Weights of a small GPT-style language model, trained from scratch on English Wikipedia: tied embeddings.
MLP neurons of a small language model. Each row is named by its layer, matrix (up: input weights; down: output weights) and neuron, and shows model dimensions 80-175. Each number is 128 + 24 x the weight over its row's rms, rounded and kept within 0 to 255. Numbers have three digits each.
After each neuron's rows, "raises" lists the tokens whose logits its output raises most directly, leaving later layers aside.

L4.up20:146134119124148131166117092136157112143122151176107096143148125138153118127117137147135090062121122155152153104119100173106099127128091136116130124130123138113145150143103118115168123124108127100126152145068135137124135126140150134157151109086137108122106104131138143100160172110117097118
L4.down20:083110092136158157150135118104122081114108116134116154143114139134140143111157146160104133100168148136121142143097094153154168151139106135124103145143147154147106119111139130099088134150130141141109145150116129107118124146128097132173122149119198165139055119132122138142176161161168124096
raises: "ice", "atory", "augh", "se", "ject"

L7.up710:124147121094132148101096110126171143133106127157131112124108103111154101101157100146173131135147108147176142160159145151131111157131171146133138099144106116117131101120095099143145127152093120133127107106123119076161143092154073171108175118060160123103160146171128105131093112133105145126
L7.down710:122145126151158136125128137115141136150094112113081116078182142147105148134159089165077099138152128076124095103161165120180159117151147099135112165123133133114119133110168110129096129106122119135122144122151119130139082111165150135131115096132115138145107123097117116130112111154132119113
raises: "-", "rian", "fic", "Production", "writer"

L7.up744:095122135055148126134111123171188108127121077109144162125110111121165116110106120133135102108131106145119149176125124141093146078101135146161173124148145121117107112101118111157129105104110135106107136089113125112146133073136105158113117123191136125145155112135158141098105110079147123111
L7.down744:128125138148113102114137150106113112151116168113115116113120144151134131103120105111105137158138125172133150108139133100115161126170155144126127119177182087148155128135077131094142116152132155140111154102152114116128086100152091140121145135144139149139161180129143131107119111110149112143
raises: "ield", "ingu", "quer", "ify", "ood"

L7.up878:108109123106103156180121183164095110142114144130070176126130134158128124129164104087139150136092137131158122120160121115130101089143105111118099146112148097141154119115125118129103118113173134124115148138112106151124070125143167121138134097148126122134126135108115143160111120169151167126
L7.down878:171134085097130159069130103139172097083135105081137122122103122189157158099164114148160078109123129132150150122109126129082169130117097116127148142180114125113162117091079119142151159111113088129133146107080131104122095109145130138140112130116127101062158144140091174125143121130119136091
raises: "lers", "ler", "ly", "ments", "ously"

L4.up630:135151110117129143145111108098121114123129114098139120111126121121141130116120154097111106138148178123194143130153137160107134137140092124062167124117144138139164113079131149082163088074124135118132129158159130079177152134152117104143134122119104147158127099138161120153146111124112137117
L4.down630:119121141142138117141142140105127177142090139100112128125109111092112128080139150127127145171178101146128130126139111087150125119104077155152111114109148128101118106145139145116124153152106063107149134158149104118130136133132152113129109107143116152111170115107180192084156111125134124117
raises: "ional", "ione", "ion", "ions", "ation"

L7.up696:121157080109127109136145113119146112136134138090123144117138096133129179116121144128140093126108116148137106139174122107068124132111150163146115134163146136145116175152143181077115122157123112181124122122158142108122130122124099155153121053122132092108160117130156124136128118133106140082
L7.down696:157168115132090124128149144139103115083143120134131145168125110144110103108163141114127115139147176131129089143148181142132133124116125128138132096142130169166156151137127101130150103133123126142144102133139113089110125100088128103177091103137122116105165147103158155106132126119152129103
raises: "ction", "ary", "aries", "hip", "lem"

L7.up284:099114155119093121150127107151065125103120111159106154115133140138132146124111127128109126112146088117147130152141163129158130130115125148116128079169148096107170131095100117123170130114110147116121165152129173156141110116130130147146128104115142149130113134117133119095171119145155130107
L7.down284:125133140138119137111137130122092106134149160128111138133120125139137163171113107135155136147149127092145105172147163139107071156138113093126064169116130133127165169166125136102135094095109128161134150140151096114128147116127109161100133125112138108100170154133146144143170150113098139127
raises: "ities", "ity", "ness", "ivity", "ency"

L7.up763:072172113144117120145114109121152094098163123168145123126108111141143136116130104134118115139131083153104138139162126142150111097104159128115128154129088121113124128164127130088141139097162120152105153109118099131179098131112140134142124115126102127110122131155130092103115138160135153157
L7.down763:133116107106146133137124100105115137157114084134166136093090112136091151111111104132102108187083169147108140147115107148145153137144143128121159100160096140096177091107130106165141114148103139139105102101117165167115115166119118088152204150135124120137162132099111147115154106121150099122
raises: "bles", "ges", "ices", "els", "lies"

L4.up98:124115113107142105141114142124184099134098132141105165145111151125052123121118173143118114127127133093147126144133148175131135141171153164133098124142152122095127141131116127135138164112136156163096115134151123110196120145142095125111169081135129126125138098146163149145165121112127124177
L4.down98:162102123125128122188116117111120110097102158121150145114124140114149107084160137155138123127134138142129132116155149145123116104183154156201106128159151133127147156118122144154108135118129118132159139133075122156107131141157129117093124115142138126147143122052150137103143149135117141122
raises: "ary", "aries", "aria", "ese", " music"

L7.up485:157121100116099123118145135097143115130145146118136140118123110153129110169164122137142144153124127091152104126153120144102118110110159121138145131139101121154169100115139109127112116071131155156108142190111125150129112130093125104116140096123156077100124095143098100106135124141106137141
L7.down485:127130118093144120171123102144110120109111147117151137129141119097145138117146160097130123199122129106083138145130138152115156135103120102137138081139102175164160123083118109076141113111126096121160152139121138119152126154084151187163162130143127133122094134142089112129140166136106111110
raises: "ly", "lies", "line", "ely", "lin"

L3.up917:112106133110141125085178172110069133132148154141124084100099095169147142072117097125139123166138181098117124098166150119116115094064149153104124108088109077145099111111153151106144160134146164101114163142149141147137092083149103156130110110089110110121118140126102153102116075123098132136
L3.down917:148156139100136144075123126110139166147118092136148103106153148163121096128140121135140126116118143137141144174090134147145138158121136121130162159118191103104146166128162141156130169128102139101123134142138139135167130172130088157112116089129125143160154089137136128137144112113136109129
raises: "ility", "ious", "ities", "aries", "on"

L7.up353:162143105117136105153136100100086157096078144131151136148178117155114142121125118122087189089119124137176092153166136174174154151150127154144171104092157117111139135134116141131114128075121150127161084180181203106122143144135133118126104108140159149123129122154105123112120134141126136125
L7.down353:125130130136167130118134090121103182124152144101124108115133113112114118155146153099165111093075071120149094090092150124167140161117110188142172127123149128087145131115171097126121138088111135140107108102169152138138149158147133158082144153131106139150120105120136144086168161177105148161
raises: "General", " General", "election", " general", " seat"

L7.up283:142130136106148123096128127099126108122135100102088088083098136152119128106135045130144120118136099095142117130134127089117119140100173094120090116147133168118136125104103109078140093062178151097084145165108148086130115142128084160136107132127144189112132129196120166124086101142134147142
L7.down283:147118094120110139129158121158086109100148174170105123163110115120083107135085104085127093131122118163104111120123142122119162150148132163130111160142125099122141166151149130091095157111162107089141123107134111143124135126142152115110178133085159160107111081130111147141172151118127163119
raises: "ead", "ca", "ing", "fore", "gin"

L7.up362:155107122132113148119121109152132109105096113103118145136121098129184146126163118146093126112131110148161142088178159151138160128124112130148102175118130138077147150122100117146109117127123123146134117150165157165157077084102104063170139119147119113123115113143175066130136107166100155135
L7.down362:145163128111158117099081094121099135125171113116156129107145144177131160097125157132149168133166123139137151153146132154129123134100134096107142130136087133127135180149116099167118162121100128119146138142136105078189115110151083132130115143115103137138149094142100126119150097146154139117
raises: "ler", "le", "ome", "hi", "led"

L7.up210:103115122113128119135122112117113103168181171099122154133125132124116160093133140084109110131083159143138125118139126124121129077142079148131131119127129124125152089180190125123181187111140135159135145113086131136165123102180170127158063142149149086119160140115113117117116126084173140135
L7.down210:135143104147125161138132100128166151090175141089154115141109121102160151123155102128165115158081146130150151148132130167105093082147122108145120109093119119110123099128130147125117073108116115133169117139097136156151153139129127154143097068118128110135158106133144146124148121142133133141
raises: "ust", "eed", "ex", "ft", "uct"

L7.up561:137131133127120152162112143170135148114139179115108081105083123140153148128172117103152142109154119093149132132150115098095133185096096128117141132145106112096154174140142148170156116111113137160123098145144126113127126115134127144140120128126152087105116116168120104109090095099100080116
L7.down561:116160131120107101115110177161138110093174140107146053112132155164144112153150140113115160092096130142090124124131132110130129134144121131118177145130110100127117139131134127123096149173108159127133183132137149119136106137120147116155159093098151107114145171149126140090122136157142112116
raises: "cing", " by", "oir", "lies", "finals"

L7.up75:108135168094132136125139136149151145089090145149136111124086140134082164152090111104123098117163138108122134169130166102166127111160098125162162145114122071153103164119146095132110205108162088102139121135147159144130096111086140123058100104121138082138133138127168157125118103163131117130
L7.down75:140132121130141139103117155130097124184140136151111131145079091137080106117080151121096137117148137124133148121146151161105126133115132141120150101150119134114137149167146120121113119139098127105127149146091143114081150124121136110093162129126126116155122119163075107208152159139156121103
raises: "ring", "ing", "ents", "ival", " that"

L3.up289:118117102136130128156169117115153125143158131137119070053105150100136123107100116108114116114125089117135113086176114133146151087154167137088160152126097116125178113156106077137150144164117158103118074137104157171130155144107151150149075131098069142131098091111141130205082111141145121135
L3.down289:129127102135154104128148132147104112130149121141181093121105133140089123150148110126132101140151111082130132137137119162145137107110138120125137130128105145138117090133112166095097119141103121114141125146122113169105171138148146164119080106156136164138155101120135158131128155115167138149
raises: "ant", "ance", "nce", "anc", "lla"

L7.up583:129114140144145119104105111110121168124097161095132183091200139131154160165141140132077090132108167137118092110133143120133153113163134114165133152136132130122126140119097110159147135151147151134113165104112140108108160110125079152120159125116149095129140141117135132126138116128185133150
L7.down583:113093144101104162132153112124123175144159137129099143119126117129079113118129106104128084103120165145125144128164100161129111130143136101155143143082117101123178113157109133108104070125127152135140113131073137174078142194189111121111116128110113123147142117138094098091143113148113095057
raises: "ivity", "iva", "iv", "ody", "í"

L7.up772:117126102105183104107114091121138123074124098124187118122123126162132120126133124162177123114129135090166103116162120096136153120141146169136153086103113125154142141111125146117113118132182097129188119098106139147115156122134153103115112111137129093142140115129086123165111142121095056113
L7.down772:143116173124134151099099099118139114117112134134173113160105145119109140118140090158148068083134095125157152067156154163135120123107113105126142151167119143123112123153094122139158158105146104109116130148113112122167149079100142156083138159109130155090117137127128144118124142122113087110
raises: "lis", "len", "lit", "l", "ls"

L4.up791:097119070139143095131157124150128144103156129105152067088130102137129138163118140138152160126112127127115110107143104112096143119146081139135142115109134127090127106153113114162138103146096171150120147104145106135159057150067156161105132111069153129188111129119121182081165077136157155075
L4.down791:110126124161132109162097126129106107137152148082119130139093171127153142134149143102155124128142136125128109145091136147084180143142148108115138155110143144148161100123123102077152142104137113187136133110126099146188158130091103153132125148141117130161151116127112093109150090097121137109
raises: "ly", "stic", "ng", "book", "nd"

L3.up240:107116149133129117161106116135152143125124146151110138134117162133125086131130152134113138143082131112114103111144132133106143113131164167091148117102120159137128111110147126092167106069158087141108182166152140133135161119144126166093105086165170159120129138159153125109145130136109144148
L3.down240:091190091126090186113110096145140111144131128170167154140090107130133145161126139175113142149180142132123132128111147172131128159173091133096103149108174132120095129120130128113132112102114120109128162091112167140131138113128158127108133104160138171134128128134107115122140134114164130149
raises: "ions", "ular", "ity", "uss", "ities"